From a checkpoint of a small transformer trained on Wikipedia.
Training: a variant of Muon for these matrices, 9765 steps.
MLP neurons of a small language model. Each row is named by its layer, matrix (gate and up: input weights) and neuron, and shows model dimensions 256-383. Each number is 50 + 12 x the weight over its row's rms, rounded and kept within 0 to 99. A neuron's up and down rows have the sign that makes its largest values positive.
Before each neuron's rows, "fires after" lists the tokens most often just before its 100 highest values on Wikipedia text that the model never trained on; "fires on" lists the tokens most often at its 100 highest values on Wikipedia text that the model never trained on.

fires after: ".", "\"."
fires on: "\n"
L7.gate870:54 43 47 51 59 48 65 26 51 61 62 27 61 66 56 59 36 43 46 47 37 72 64 47 38 62 50 42 40 47 45 44 48 44 68 34 46 63 61 38 67 36 42 61 69 45 45 55 69 58 30 49 62 55 64 66 35 47 47 40 52 44 52 49 62 56 41 90 44 61 16 42 43 76 58 42 66 53 53 62 41 81 66 46 51 60 55 34 41 64 52 57 45 66 67 62 58 43 46 45 46 54 54 35 50 72 33 64 51 33 40 19 50 37 59 57 79 58 36 60 50 48 45 66 54 39 47 50
L7.up870:52 46 47 39 65 54 58 24 60 79 68 45 58 50 63 67 44 56 39 59 55 72 66 61 49 48 65 54 47 59 47 45 34 58 78 35 33 60 43 36 62 45 55 54 68 41 44 57 55 37 37 46 50 33 44 60 26 29 37 55 38 38 52 69 62 53 43 73 40 72 36 35 50 54 52 35 71 50 54 72 31 63 57 46 61 34 28 18 40 56 30 61 59 63 62 54 55 44 50 53 52 63 67 43 65 70 34 55 63 30 42 33 36 30 70 49 65 40 41 55 64 48 48 50 30 52 59 39

fires after: "9", "0"
fires on: "0", "2", "5", "6", "3"
L13.gate350:54 54 25 58 56 57 64 33 58 42 42 61 40 40 59 59 32 55 67 65 65 64 40 39 64 66 62 47 50 66 57 25 54 33 70 38 57 71 60 38 38 43 49 36 66 45 43 41 71 51 49 52 57 46 59 73 65 61 51 62 64 38 35 58 37 26 18 74 61 56 37 46 49 50 49 49 62 59 45 69 31 43 60 30 55 36 37 34 43 65 42 41 33 69 26 43 45 57 49 44 48 47 53 33 68 61 34 29 47 45 29 50 47 60 52 50 65 52 31 25 51 36 37 42 80 59 54 62
L13.up350:65 55 54 50 62 54 71 52 58 60 38 43 42 75 33 55 48 48 49 40 44 58 73 53 63 62 70 50 45 48 41 28 49 35 48 31 72 45 65 57 59 50 44 49 52 30 62 57 44 42 37 55 40 59 55 49 39 34 69 46 53 44 37 33 27 39 41 53 56 46 54 50 58 35 51 33 32 77 48 45 52 41 19 55 58 52 55 55 41 59 34 62 66 51 41 76 35 35 46 35 38 43 47 28 36 39 49 50 46 31 57 52 54 37 33 67 52 57 42 51 60 47 41 35 41 54 57 43

fires after: "–", "-", "o", "/", "ri"
fires on: "1", "9", " /", "en"
L2.gate456:62 43 52 60 36 51 64 67 48 52 58 59 39 45 53 74 48 44 56 54 55 57 58 41 71 61 52 43 64 31 63 22 66 28 61 34 59 41 41 31 69 32 38 58 61 37 59 66 64 31 39 68 48 45 42 31 48 47 41 49 58 59 55 28 45 39 59 36 48 59 35 57 52 40 55 56 47 31 36 61 46 56 56 35 58 61 41 64 36 75 75 30 64 34 47 50 39 59 51 37 54 45 53 29 51 34 82 62 67 47 46 38 38 52 51 35 48 46 45 72 53 51 70 46 56 56 70 57
L2.up456:34 45 59 38 40 51 53 31 57 57 55 42 51 18 43 69 54 55 52 66 42 60 43 37 24 70 57 42 50 41 54 67 34 56 42 32 58 51 34 64 48 44 41 70 41 73 36 43 51 36 38 59 30 44 52 14 43 57 52 52 42 56 53 31 50 53 40 49 60 28 36 49 56 47 56 58 27 36 66 34 71 48 54 35 19 40 31 57 33 61 63 51 42 38 51 43 62 39 38 26 77 51 64 57 44 51 49 60 54 60 60 42 41 51 57 46 44 49 62 65 66 31 63 61 39 66 54 67

fires after: "\n", ".", ",", " failed", " refused"
fires on: "-", " to", "\n", " but"
L7.gate74:49 39 62 53 54 28 53 54 68 73 59 64 49 36 49 44 48 45 50 64 66 39 46 36 29 47 46 66 58 63 41 51 33 53 71 37 31 55 46 41 67 29 48 57 79 69 57 60 32 47 35 55 66 43 33 34 48 58 36 51 46 28 56 61 41 18 30 74 59 52 23 46 57 38 54 40 60 62 62 65 39 48 44 50 23 51 42 54 53 45 46 25 39 55 51 63 45 58 60 45 46 38 59 39 43 65 54 50 50 37 41 19 42 41 63 56 58 58 43 52 33 50 31 43 61 41 60 55
L7.up74:52 37 48 65 46 28 47 32 66 61 54 58 62 26 40 45 45 36 52 72 51 41 44 61 42 51 37 45 77 37 66 35 49 44 52 34 40 66 46 40 73 30 51 48 75 59 62 61 38 55 60 58 57 54 57 44 29 62 55 51 57 32 43 55 53 30 52 68 42 51 42 56 37 53 49 35 64 73 35 58 47 54 55 62 45 56 32 48 64 73 41 48 32 36 63 62 63 42 50 68 47 50 46 23 27 68 29 47 77 50 50 38 59 53 63 68 45 61 47 54 36 58 38 51 49 38 47 44

fires after: " |", "1", "N", "9", "0", "6"
fires on: " ", "–", "9"
L13.gate752:74 69 27 38 30 54 41 53 45 50 41 27 51 24 54 37 38 41 56 54 71 67 62 23 47 55 55 48 47 76 59 38 45 47 58 61 41 37 55 67 64 60 44 38 36 35 67 58 39 57 43 26 50 29 50 70 45 54 58 48 65 38 40 73 43 40 41 52 61 61 41 40 67 57 60 42 54 46 32 55 51 31 64 39 57 70 55 55 63 55 35 47 49 57 43 48 64 25 44 60 31 46 17 42 62 38 53 43 44 68 62 48 54 41 49 51 38 56 52 64 47 47 42 53 48 65 76 63
L13.up752:67 39 36 47 51 27 36 70 56 44 43 40 65 59 49 55 62 40 69 65 67 59 60 33 63 28 31 42 46 52 41 74 36 66 31 65 48 50 55 51 50 61 60 60 52 31 27 57 41 68 35 69 49 32 47 55 55 42 39 60 54 26 36 76 54 44 41 24 65 48 64 42 15 32 59 53 45 67 50 55 49 55 29 51 56 49 47 63 61 25 49 72 48 49 39 70 55 39 47 66 49 50 64 55 34 52 38 46 27 56 57 39 68 40 41 56 56 59 51 45 65 48 48 53 56 32 53 63

fires after: " ", "1", "2", " |", "|", "\n"
fires on: "2", " ", "1", "3", "4", "7"
L12.gate301:50 49 39 50 33 51 47 71 55 54 34 60 69 48 26 66 48 70 54 72 46 38 63 70 56 53 43 61 39 56 79 37 54 26 58 54 58 63 57 51 70 34 28 45 42 54 31 47 49 30 40 47 50 57 32 45 41 48 48 70 50 40 52 57 53 51 61 58 41 43 59 45 54 52 39 50 47 40 54 47 59 49 60 57 30 66 53 51 50 64 48 16 32 48 52 39 70 43 55 77 38 37 44 43 35 53 47 67 69 65 24 59 57 60 50 37 39 47 52 45 52 67 49 33 52 48 53 41
L12.up301:54 50 53 40 56 24 48 59 45 44 68 50 41 57 59 45 19 57 65 18 32 72 42 38 44 53 61 27 58 43 55 59 59 42 60 37 25 28 40 45 62 48 58 50 45 50 39 62 53 51 48 34 68 59 29 82 53 62 62 59 50 51 41 59 60 36 55 66 43 38 29 45 64 62 51 69 44 31 48 28 48 40 51 57 62 59 39 62 47 46 72 47 45 69 50 50 61 44 68 58 69 61 63 58 44 29 23 49 56 44 58 53 36 56 57 64 45 43 70 53 57 63 70 31 33 37 63 56

fires after: "2", "1", ",", " ", "3"
fires on: "0", "1", "4", "5", "7", "8"
L11.gate406:42 37 37 52 43 43 50 57 54 74 33 61 40 39 62 37 56 49 57 55 50 62 43 54 61 46 48 60 32 37 47 54 38 64 45 42 61 40 48 51 60 62 55 28 45 42 47 51 58 52 52 41 41 46 51 50 26 53 47 36 46 56 27 35 25 64 49 84 60 57 35 59 56 36 33 55 59 60 37 57 57 52 34 46 39 52 47 66 47 73 56 35 51 85 57 53 46 65 29 38 63 47 50 32 52 49 49 40 68 55 43 55 55 31 35 41 18 40 52 63 19 59 48 45 47 47 51 46
L11.up406:30 43 38 60 54 53 50 74 61 50 44 66 53 29 54 52 54 69 43 44 53 51 41 80 63 53 31 57 19 27 49 38 36 57 56 48 75 54 40 48 59 40 27 48 60 52 71 56 50 58 57 32 58 29 58 50 36 39 47 74 44 45 45 56 48 55 59 49 61 42 50 50 34 37 45 60 36 64 34 49 58 33 30 40 46 56 56 64 70 59 63 46 68 60 46 29 64 40 41 54 45 75 54 38 35 44 50 50 41 28 46 76 52 28 61 67 51 53 46 61 54 44 41 68 46 40 63 62

fires after: "2", "3", "9", "4", "5"
fires on: ".", ","
L13.gate306:58 45 30 62 56 64 60 43 70 38 38 49 41 58 40 53 39 56 70 54 46 43 64 50 35 39 61 50 50 54 36 41 65 42 64 62 48 52 45 16 30 30 33 24 45 45 48 55 42 52 66 69 62 34 48 50 68 46 38 26 53 67 65 59 47 52 60 40 51 56 47 36 54 53 66 69 80 54 58 45 52 22 62 47 50 50 38 60 43 54 37 57 38 49 43 51 39 51 52 49 36 39 47 39 39 54 48 44 57 60 72 40 44 68 51 60 49 60 53 38 51 55 43 67 50 55 73 26
L13.up306:44 37 60 51 55 57 47 37 36 43 33 59 62 66 39 38 48 29 47 58 67 59 58 27 45 47 37 60 46 46 53 81 54 20 64 61 61 56 48 27 56 27 63 50 54 59 50 56 66 55 44 44 46 52 50 33 45 62 57 35 59 61 57 44 57 55 79 50 53 37 56 42 62 41 48 33 44 61 67 52 37 70 60 52 44 39 28 30 62 47 58 47 57 41 69 61 52 50 20 29 54 44 50 64 70 71 82 66 44 68 54 61 32 54 67 68 49 28 48 47 38 47 33 58 47 46 47 47

fires after: "."
fires on: "\n"
L7.gate852:39 37 63 68 55 51 43 34 66 36 40 50 45 43 59 48 39 57 34 46 53 62 49 61 37 59 48 45 31 49 48 46 55 48 74 54 55 64 52 50 70 32 54 46 54 41 46 42 67 26 45 61 47 41 54 67 36 37 60 53 45 36 45 60 54 59 56 77 68 77 36 43 44 47 47 44 52 57 44 57 37 62 31 53 53 56 41 35 57 49 38 49 45 52 57 58 49 57 37 42 55 50 34 60 54 90 57 61 56 40 56 41 41 41 60 36 52 57 42 56 55 42 22 44 25 53 59 42
L7.up852:54 33 43 52 51 53 67 35 48 53 48 66 60 51 58 48 34 44 33 31 51 58 51 56 58 49 45 47 47 42 59 52 50 54 74 43 34 56 50 39 70 32 57 61 62 49 48 42 72 31 40 47 67 54 43 70 32 57 47 67 38 42 39 48 55 59 54 74 52 63 37 44 47 51 36 53 69 48 48 78 43 61 63 48 75 38 41 28 44 42 49 63 35 32 68 42 53 52 49 52 62 53 26 61 49 57 55 60 52 36 21 48 20 64 61 43 59 58 43 50 39 44 53 43 49 50 38 45

fires after: "."
fires on: "\n"
L7.gate931:68 39 46 35 62 49 51 48 59 64 34 37 47 56 57 49 38 51 36 43 62 70 56 49 42 53 54 59 37 47 48 31 53 43 57 28 43 63 50 30 69 31 53 59 72 61 52 45 57 50 55 50 55 54 49 60 45 57 39 49 36 46 55 59 65 52 41 75 46 83 46 52 51 54 68 41 55 57 66 63 49 65 59 50 58 59 27 46 56 51 40 37 46 37 60 45 57 55 50 52 39 58 70 66 41 65 48 43 48 29 47 27 43 46 64 40 55 68 45 36 60 54 47 53 48 58 35 53
L7.up931:53 38 53 48 57 43 56 42 50 58 51 67 69 65 62 45 37 62 51 55 52 62 65 52 40 46 38 47 36 42 48 52 70 48 71 42 47 49 56 39 62 43 57 59 56 57 48 62 61 47 51 51 52 63 41 56 27 50 53 46 49 37 59 65 64 44 62 87 44 74 48 53 47 46 62 36 58 55 56 51 53 55 55 40 64 52 27 50 60 50 55 51 47 49 67 53 49 48 57 61 65 58 60 80 37 82 53 53 42 35 53 23 38 43 63 43 71 63 43 57 56 38 50 67 37 63 51 43

fires after: "0", "5", "2", "4", ",", "9"
fires on: ":", ",", "0", "5", "4"
L10.gate560:37 46 63 40 46 59 62 60 33 62 61 63 50 52 49 40 50 60 64 50 55 41 62 58 58 62 63 54 57 52 28 29 56 43 37 29 43 41 45 48 45 25 58 78 36 51 42 67 61 73 45 66 44 82 34 49 61 60 54 55 56 56 49 34 46 52 57 31 48 53 68 71 54 43 55 53 31 55 34 32 47 55 32 47 49 48 54 44 36 58 33 46 42 66 43 47 47 30 49 36 27 35 56 53 55 51 36 42 54 43 74 43 60 40 65 48 58 52 72 38 68 45 65 42 21 51 49 54
L10.up560:28 51 35 64 52 63 50 61 44 59 43 48 46 45 57 65 53 57 47 51 41 37 52 51 26 44 43 63 43 68 35 54 41 40 52 60 57 63 18 31 23 54 51 59 54 49 48 50 35 34 65 36 60 51 30 56 48 60 55 58 51 27 72 47 41 55 45 53 47 59 60 54 56 62 57 47 57 62 52 80 40 36 63 40 54 45 51 42 32 63 42 37 72 42 42 59 44 66 59 34 20 28 58 74 63 45 44 33 40 50 59 47 73 39 66 50 58 38 62 42 59 64 64 58 48 34 78 64

fires after: " |", " ", " /", "-", "3"
fires on: " ", " |", " (", " W", "5", " No"
L10.gate737:31 63 52 56 56 44 52 47 68 49 52 41 45 59 48 43 53 43 54 58 43 21 53 51 50 49 44 39 60 59 56 56 54 59 62 45 59 49 80 54 71 39 60 56 47 71 41 48 59 37 48 40 49 52 61 30 41 42 39 36 64 49 41 66 62 45 40 41 63 23 50 58 58 55 43 47 65 36 40 53 54 21 48 45 63 61 56 39 72 52 43 44 57 53 47 48 40 59 53 34 09 67 54 46 31 31 33 48 38 40 62 47 47 38 61 46 53 63 31 46 39 45 74 40 61 45 47 36
L10.up737:46 59 45 51 47 46 53 40 69 25 43 63 40 62 59 68 57 39 57 53 61 60 37 46 53 45 66 69 48 37 51 81 42 57 44 36 56 49 39 58 66 56 46 49 72 70 74 60 64 48 35 50 49 43 64 52 34 52 35 55 41 47 20 60 62 40 57 60 52 52 55 67 60 55 48 47 44 49 63 58 47 66 48 62 38 24 42 50 64 44 55 44 77 44 48 48 52 73 63 46 51 59 30 41 46 33 62 32 35 40 29 40 43 51 60 65 55 69 25 47 61 50 50 47 59 63 45 43

fires after: "1", "9", "0", "2", "8", " |"
fires on: "9", "8", "6", "5", "7"
L12.gate368:72 37 43 43 31 65 45 24 51 40 82 54 61 61 55 69 35 48 54 52 56 48 75 40 57 64 63 58 57 46 48 45 41 31 45 53 50 59 50 36 47 42 38 49 35 51 43 28 61 40 38 46 72 46 51 33 63 39 52 35 41 31 54 82 58 77 36 65 69 44 63 64 53 51 47 56 66 42 41 57 16 39 69 56 61 34 49 47 38 54 29 46 49 79 46 61 54 49 46 48 48 53 47 59 41 42 27 62 75 41 54 77 50 62 56 51 51 36 46 40 64 36 36 35 62 52 63 37
L12.up368:51 35 42 59 58 33 40 59 41 46 32 41 59 65 46 53 44 56 38 43 29 78 55 59 49 49 37 51 71 34 42 54 19 75 55 32 44 26 46 63 36 47 63 44 45 47 53 57 54 51 50 42 65 47 47 39 51 43 74 39 46 47 37 72 56 44 47 45 44 59 38 53 59 50 53 63 36 39 57 40 59 46 33 59 78 44 59 53 49 45 55 46 50 61 59 49 37 37 56 61 43 58 74 29 59 32 47 57 43 63 47 28 84 46 62 34 49 55 57 31 85 61 51 46 64 42 61 59

fires after: " ", "2", "1", "9", "0"
fires on: "1", "0", "9"
L10.gate888:44 51 38 57 42 60 37 57 45 48 68 60 59 66 49 46 44 41 58 30 83 61 34 47 43 43 47 49 56 45 39 54 44 63 62 40 60 33 48 56 63 39 47 53 36 27 30 37 64 51 38 38 35 63 54 56 49 42 50 42 67 46 44 27 43 66 47 52 53 60 32 39 63 37 40 19 58 48 21 60 47 53 53 31 69 58 67 39 51 62 45 80 46 54 54 40 43 29 48 35 70 29 51 51 42 62 36 35 71 49 44 65 44 19 60 48 64 28 61 74 29 42 43 54 80 36 47 73
L10.up888:75 61 61 73 66 46 46 47 74 39 55 47 35 41 58 71 43 45 58 67 55 55 46 62 49 39 48 49 52 62 56 38 48 42 83 60 59 40 42 45 44 49 45 66 52 41 54 55 58 55 47 33 59 50 59 42 63 31 56 61 34 69 61 53 74 54 54 36 42 38 21 52 65 32 43 55 29 28 29 43 66 70 35 37 63 53 23 57 56 42 51 44 49 81 45 43 40 57 61 43 62 59 63 40 52 53 52 56 39 35 58 54 27 51 63 41 65 38 40 30 41 39 31 44 33 44 53 51

fires after: " |", " or", " and", ",", "-"
fires on: " |", " —", ",", " (", "(", "ric"
L3.gate630:37 49 20 62 38 52 64 45 46 43 50 53 54 71 51 45 48 45 52 51 28 35 48 51 41 56 76 38 45 52 32 48 44 37 49 53 47 32 72 66 60 50 55 31 42 81 61 33 63 64 57 66 48 39 36 34 49 55 42 49 34 59 57 33 34 69 51 60 68 39 38 74 43 57 51 39 76 43 52 57 58 54 63 51 33 33 54 47 65 41 64 25 36 67 47 51 61 40 49 34 61 62 35 53 61 51 47 32 34 37 51 33 50 45 39 62 54 54 37 58 42 71 41 40 43 44 31 43
L3.up630:52 56 40 57 36 42 38 49 48 34 35 47 62 48 38 37 56 53 58 68 37 53 60 47 49 56 90 46 31 39 39 59 57 46 57 57 54 06 66 83 54 51 57 37 43 68 54 40 66 57 44 52 46 41 48 35 46 52 34 50 47 42 43 38 47 53 51 51 75 48 56 70 55 42 24 42 61 39 45 48 42 62 63 44 35 40 60 51 46 41 54 54 50 45 55 36 73 32 61 47 61 63 52 38 57 36 41 45 29 56 48 39 62 45 28 52 55 53 31 58 42 39 65 44 38 39 28 43

fires after: ".", "\"."
fires on: "\n"
L7.gate691:60 40 51 38 59 67 52 43 43 67 57 48 54 69 57 38 31 72 36 42 52 66 65 55 38 58 44 54 48 41 51 45 80 40 70 35 50 47 41 32 55 39 44 60 68 54 48 42 51 52 35 55 58 67 34 59 16 55 55 43 48 33 72 58 59 43 49 89 59 51 36 58 50 48 60 41 59 50 61 64 30 67 51 36 52 48 30 39 37 55 65 49 52 49 49 50 53 63 40 34 48 55 55 64 55 61 53 61 53 41 56 22 54 43 57 43 46 59 48 42 51 31 40 61 36 63 50 42
L7.up691:63 39 54 39 60 51 58 35 51 60 41 41 50 59 76 42 34 64 32 55 52 61 54 50 44 53 47 52 43 51 52 42 59 34 61 28 51 43 38 31 55 43 48 50 60 59 48 44 68 45 53 54 51 60 34 68 33 56 61 45 53 49 64 58 51 54 49 82 62 68 38 63 39 49 58 34 65 51 60 61 37 58 54 43 50 43 25 44 48 61 35 55 58 65 41 47 59 63 46 48 53 53 75 69 58 57 56 65 53 46 53 27 38 36 62 47 60 67 55 35 61 40 33 55 33 67 47 43

fires after: ".", "\"."
fires on: "\n"
L7.gate610:50 26 49 38 63 42 43 37 49 72 45 58 61 58 70 45 43 55 42 55 53 68 56 47 46 57 42 42 38 51 56 38 68 53 65 35 60 55 45 31 66 39 56 54 62 60 44 42 64 67 45 32 63 58 38 67 20 37 47 57 39 42 66 69 61 52 53 85 59 73 40 60 38 47 70 55 60 59 62 71 41 45 53 41 41 45 30 45 57 52 51 47 48 38 59 62 49 62 44 43 47 69 46 71 38 57 46 50 35 41 48 32 43 31 46 41 63 57 56 59 50 39 46 68 40 55 62 42
L7.up610:48 28 43 28 53 53 51 37 51 69 31 51 61 62 54 48 46 52 26 51 54 61 61 48 37 38 43 47 47 55 49 52 53 49 83 29 51 60 39 47 60 36 53 50 60 68 50 44 49 63 37 43 56 66 35 48 20 45 51 59 44 38 58 61 57 47 50 87 62 65 37 53 46 65 58 47 64 51 65 59 35 54 61 37 55 46 26 52 48 53 49 47 53 50 57 46 54 57 40 46 55 60 54 67 52 64 41 59 46 41 28 25 31 46 54 53 60 58 52 27 58 35 39 72 52 54 46 42

fires after: "–", "1", "2"
fires on: "3", "2", "0", "4", "5", "9"
L9.gate472:60 38 44 38 49 58 42 28 37 41 55 69 28 46 50 52 37 34 24 58 54 51 46 52 42 61 20 50 45 46 43 44 65 40 62 53 44 55 54 43 53 33 23 57 36 50 55 62 49 54 65 50 72 55 51 40 41 65 64 53 56 33 49 89 67 43 56 49 52 22 26 46 38 68 61 40 56 65 48 61 53 75 36 53 42 39 40 47 33 71 27 68 52 50 40 58 42 38 34 65 50 39 44 68 25 54 51 53 40 37 61 60 57 50 50 46 61 32 59 41 61 40 59 64 50 47 51 47
L9.up472:50 49 54 43 41 48 54 60 53 49 53 44 42 41 56 52 46 68 52 52 22 52 39 51 31 36 26 45 71 40 23 57 33 66 48 46 61 15 62 54 37 57 57 44 61 52 59 56 76 46 52 31 47 58 57 59 71 64 43 59 39 42 23 62 51 44 49 49 41 73 41 56 34 45 48 59 47 47 69 47 42 55 36 32 55 44 49 37 71 62 38 35 26 28 50 62 40 54 59 59 62 52 40 55 70 42 52 26 43 57 53 47 39 37 42 46 28 40 55 47 31 40 30 36 76 61 80 71

fires after: ",", "7", "3", "2", "6"
fires on: "2", ",", ".", "3", "1", "4"
L12.gate181:64 72 35 50 60 58 60 52 49 48 56 74 81 54 57 38 68 70 32 65 38 58 36 50 33 70 49 58 43 44 30 35 50 44 52 37 54 37 36 38 47 40 67 33 42 59 50 54 48 68 42 60 55 70 34 41 46 63 43 56 63 63 46 23 65 75 47 53 22 74 61 47 34 64 60 44 66 59 41 56 40 45 47 57 58 38 35 63 58 61 40 43 65 42 40 46 43 68 64 46 47 49 47 48 53 58 43 63 35 80 52 40 56 56 53 30 36 57 56 38 54 53 51 41 28 56 68 47
L12.up181:43 43 60 31 40 57 57 42 61 53 51 48 44 47 41 41 57 36 47 54 61 48 66 60 18 42 53 45 39 63 39 61 49 60 47 55 38 52 24 36 65 62 78 45 38 63 39 58 46 52 73 42 69 50 55 58 47 43 61 47 56 67 31 59 71 66 63 37 53 57 53 43 74 60 85 47 55 85 58 49 58 39 47 47 25 44 37 45 53 53 54 39 63 40 61 61 61 51 34 60 61 61 40 65 60 56 62 47 60 52 55 42 53 56 65 42 36 34 54 59 54 67 54 59 26 57 52 41

fires after: " ", "1", "2", "0", " $"
fires on: "1", "0", "2", "3", "4", "6"
L12.gate210:64 51 81 67 55 64 60 51 40 37 37 68 62 53 53 42 53 46 53 68 44 46 46 24 47 26 48 46 46 50 37 43 56 48 31 46 49 44 51 56 50 23 35 35 58 53 46 57 24 51 48 52 48 50 44 54 58 57 40 39 45 61 67 49 61 61 58 49 42 30 65 81 52 56 70 53 32 39 41 25 34 60 27 45 59 52 46 78 55 65 51 47 31 48 45 61 42 36 63 43 47 69 43 46 68 66 35 54 49 33 62 46 45 69 59 37 54 58 50 62 57 57 60 42 49 45 48 32
L12.up210:59 53 49 58 56 55 61 60 21 51 52 50 61 65 34 32 69 61 35 54 55 46 64 50 34 67 63 50 48 48 31 46 45 60 43 68 37 60 64 70 74 42 47 37 38 58 66 43 51 43 62 62 41 52 76 60 41 64 49 55 31 54 49 43 55 49 58 68 44 38 36 38 74 44 69 41 48 67 74 57 61 45 59 35 49 32 36 47 38 47 33 37 55 47 61 41 44 28 53 57 29 61 48 44 49 63 61 47 46 46 38 56 46 56 53 83 30 39 55 31 47 76 46 64 56 65 35 52

fires after: "1", " |", "9", " ", "–"
fires on: "9", " ", "8", "1", "\n"
L13.gate749:62 54 58 16 22 36 57 44 49 33 61 62 40 56 67 43 51 25 41 23 50 58 64 25 50 60 49 72 66 49 48 68 44 41 60 47 73 58 50 23 65 50 48 61 65 57 52 66 42 53 58 64 43 46 74 40 34 31 36 29 71 43 57 58 50 43 58 30 40 61 79 53 58 58 31 45 63 41 22 46 39 66 69 48 42 47 57 56 58 41 61 46 53 55 60 24 42 62 61 35 56 29 35 71 28 72 36 83 61 66 52 48 57 54 42 49 65 51 63 63 45 53 41 58 39 40 44 34
L13.up749:48 36 42 33 60 69 39 52 68 50 65 26 54 32 65 36 41 61 55 53 47 52 43 42 24 60 38 53 34 49 56 47 56 50 43 51 56 59 45 42 48 51 47 48 59 39 48 42 38 51 44 75 58 38 60 49 42 59 66 35 43 49 45 58 56 39 55 35 42 33 58 44 61 48 66 78 37 75 55 64 51 71 37 55 32 40 58 35 44 61 60 53 47 65 60 41 50 61 64 33 42 50 51 48 62 46 64 50 36 28 55 54 46 60 72 52 48 35 50 62 40 33 70 43 54 78 67 21

fires after: "."
fires on: "\n"
L7.gate943:46 31 40 64 61 59 58 51 45 61 48 50 75 68 51 50 39 60 32 48 46 71 70 51 30 53 27 46 46 54 60 45 66 36 64 46 44 63 41 30 56 36 49 73 63 58 50 46 61 51 41 52 61 54 26 60 47 53 44 56 56 55 54 57 59 53 33 68 55 62 43 55 55 46 59 50 56 56 45 55 33 62 55 43 55 49 24 36 52 51 59 55 43 33 52 48 58 46 40 35 44 68 46 57 42 72 58 37 44 48 55 22 40 40 55 35 46 61 65 56 49 39 35 55 47 63 59 56
L7.up943:48 52 41 52 66 60 55 46 42 59 21 39 52 73 51 46 39 63 42 63 48 71 79 46 45 54 36 47 55 55 43 58 34 24 72 54 48 54 45 50 67 42 56 67 55 63 62 59 64 51 52 54 63 49 35 54 34 35 54 51 59 36 42 69 56 49 31 78 70 68 34 49 40 56 56 57 63 46 59 61 46 72 57 47 51 44 35 60 50 58 25 38 47 46 41 63 62 65 42 52 60 71 49 53 48 71 38 53 36 23 40 26 50 36 61 45 59 52 58 43 51 38 37 60 46 52 43 59

fires after: ",", ".", "\n", " Ad"
fires on: " as", " As", "As", "el"
L9.gate720:68 53 57 37 64 53 68 66 74 62 44 43 47 56 46 72 55 59 53 59 47 37 61 38 45 43 35 44 49 53 45 25 48 58 68 70 48 29 32 61 42 44 42 41 73 60 55 40 63 55 51 53 74 48 32 57 34 48 19 37 59 49 53 62 41 58 40 35 57 47 46 45 38 37 56 38 56 39 50 46 46 57 30 59 55 57 39 45 46 72 52 54 47 42 63 28 69 73 77 54 46 57 49 58 74 64 64 54 50 58 41 50 69 56 50 57 45 24 61 41 45 63 61 54 42 51 44 30
L9.up720:27 60 61 40 43 49 48 28 48 57 69 59 45 45 38 71 73 51 38 41 41 42 50 50 56 86 56 41 54 56 64 44 70 56 42 37 46 49 56 49 73 40 43 61 49 57 52 39 39 61 43 63 48 46 38 52 60 58 52 53 40 53 37 51 35 34 90 42 22 47 44 49 30 29 35 59 50 58 52 56 46 46 43 33 68 61 43 31 33 51 38 21 43 52 52 33 72 45 37 65 35 48 41 61 44 53 45 48 60 43 58 50 56 42 46 59 34 50 58 63 56 40 51 63 51 30 46 74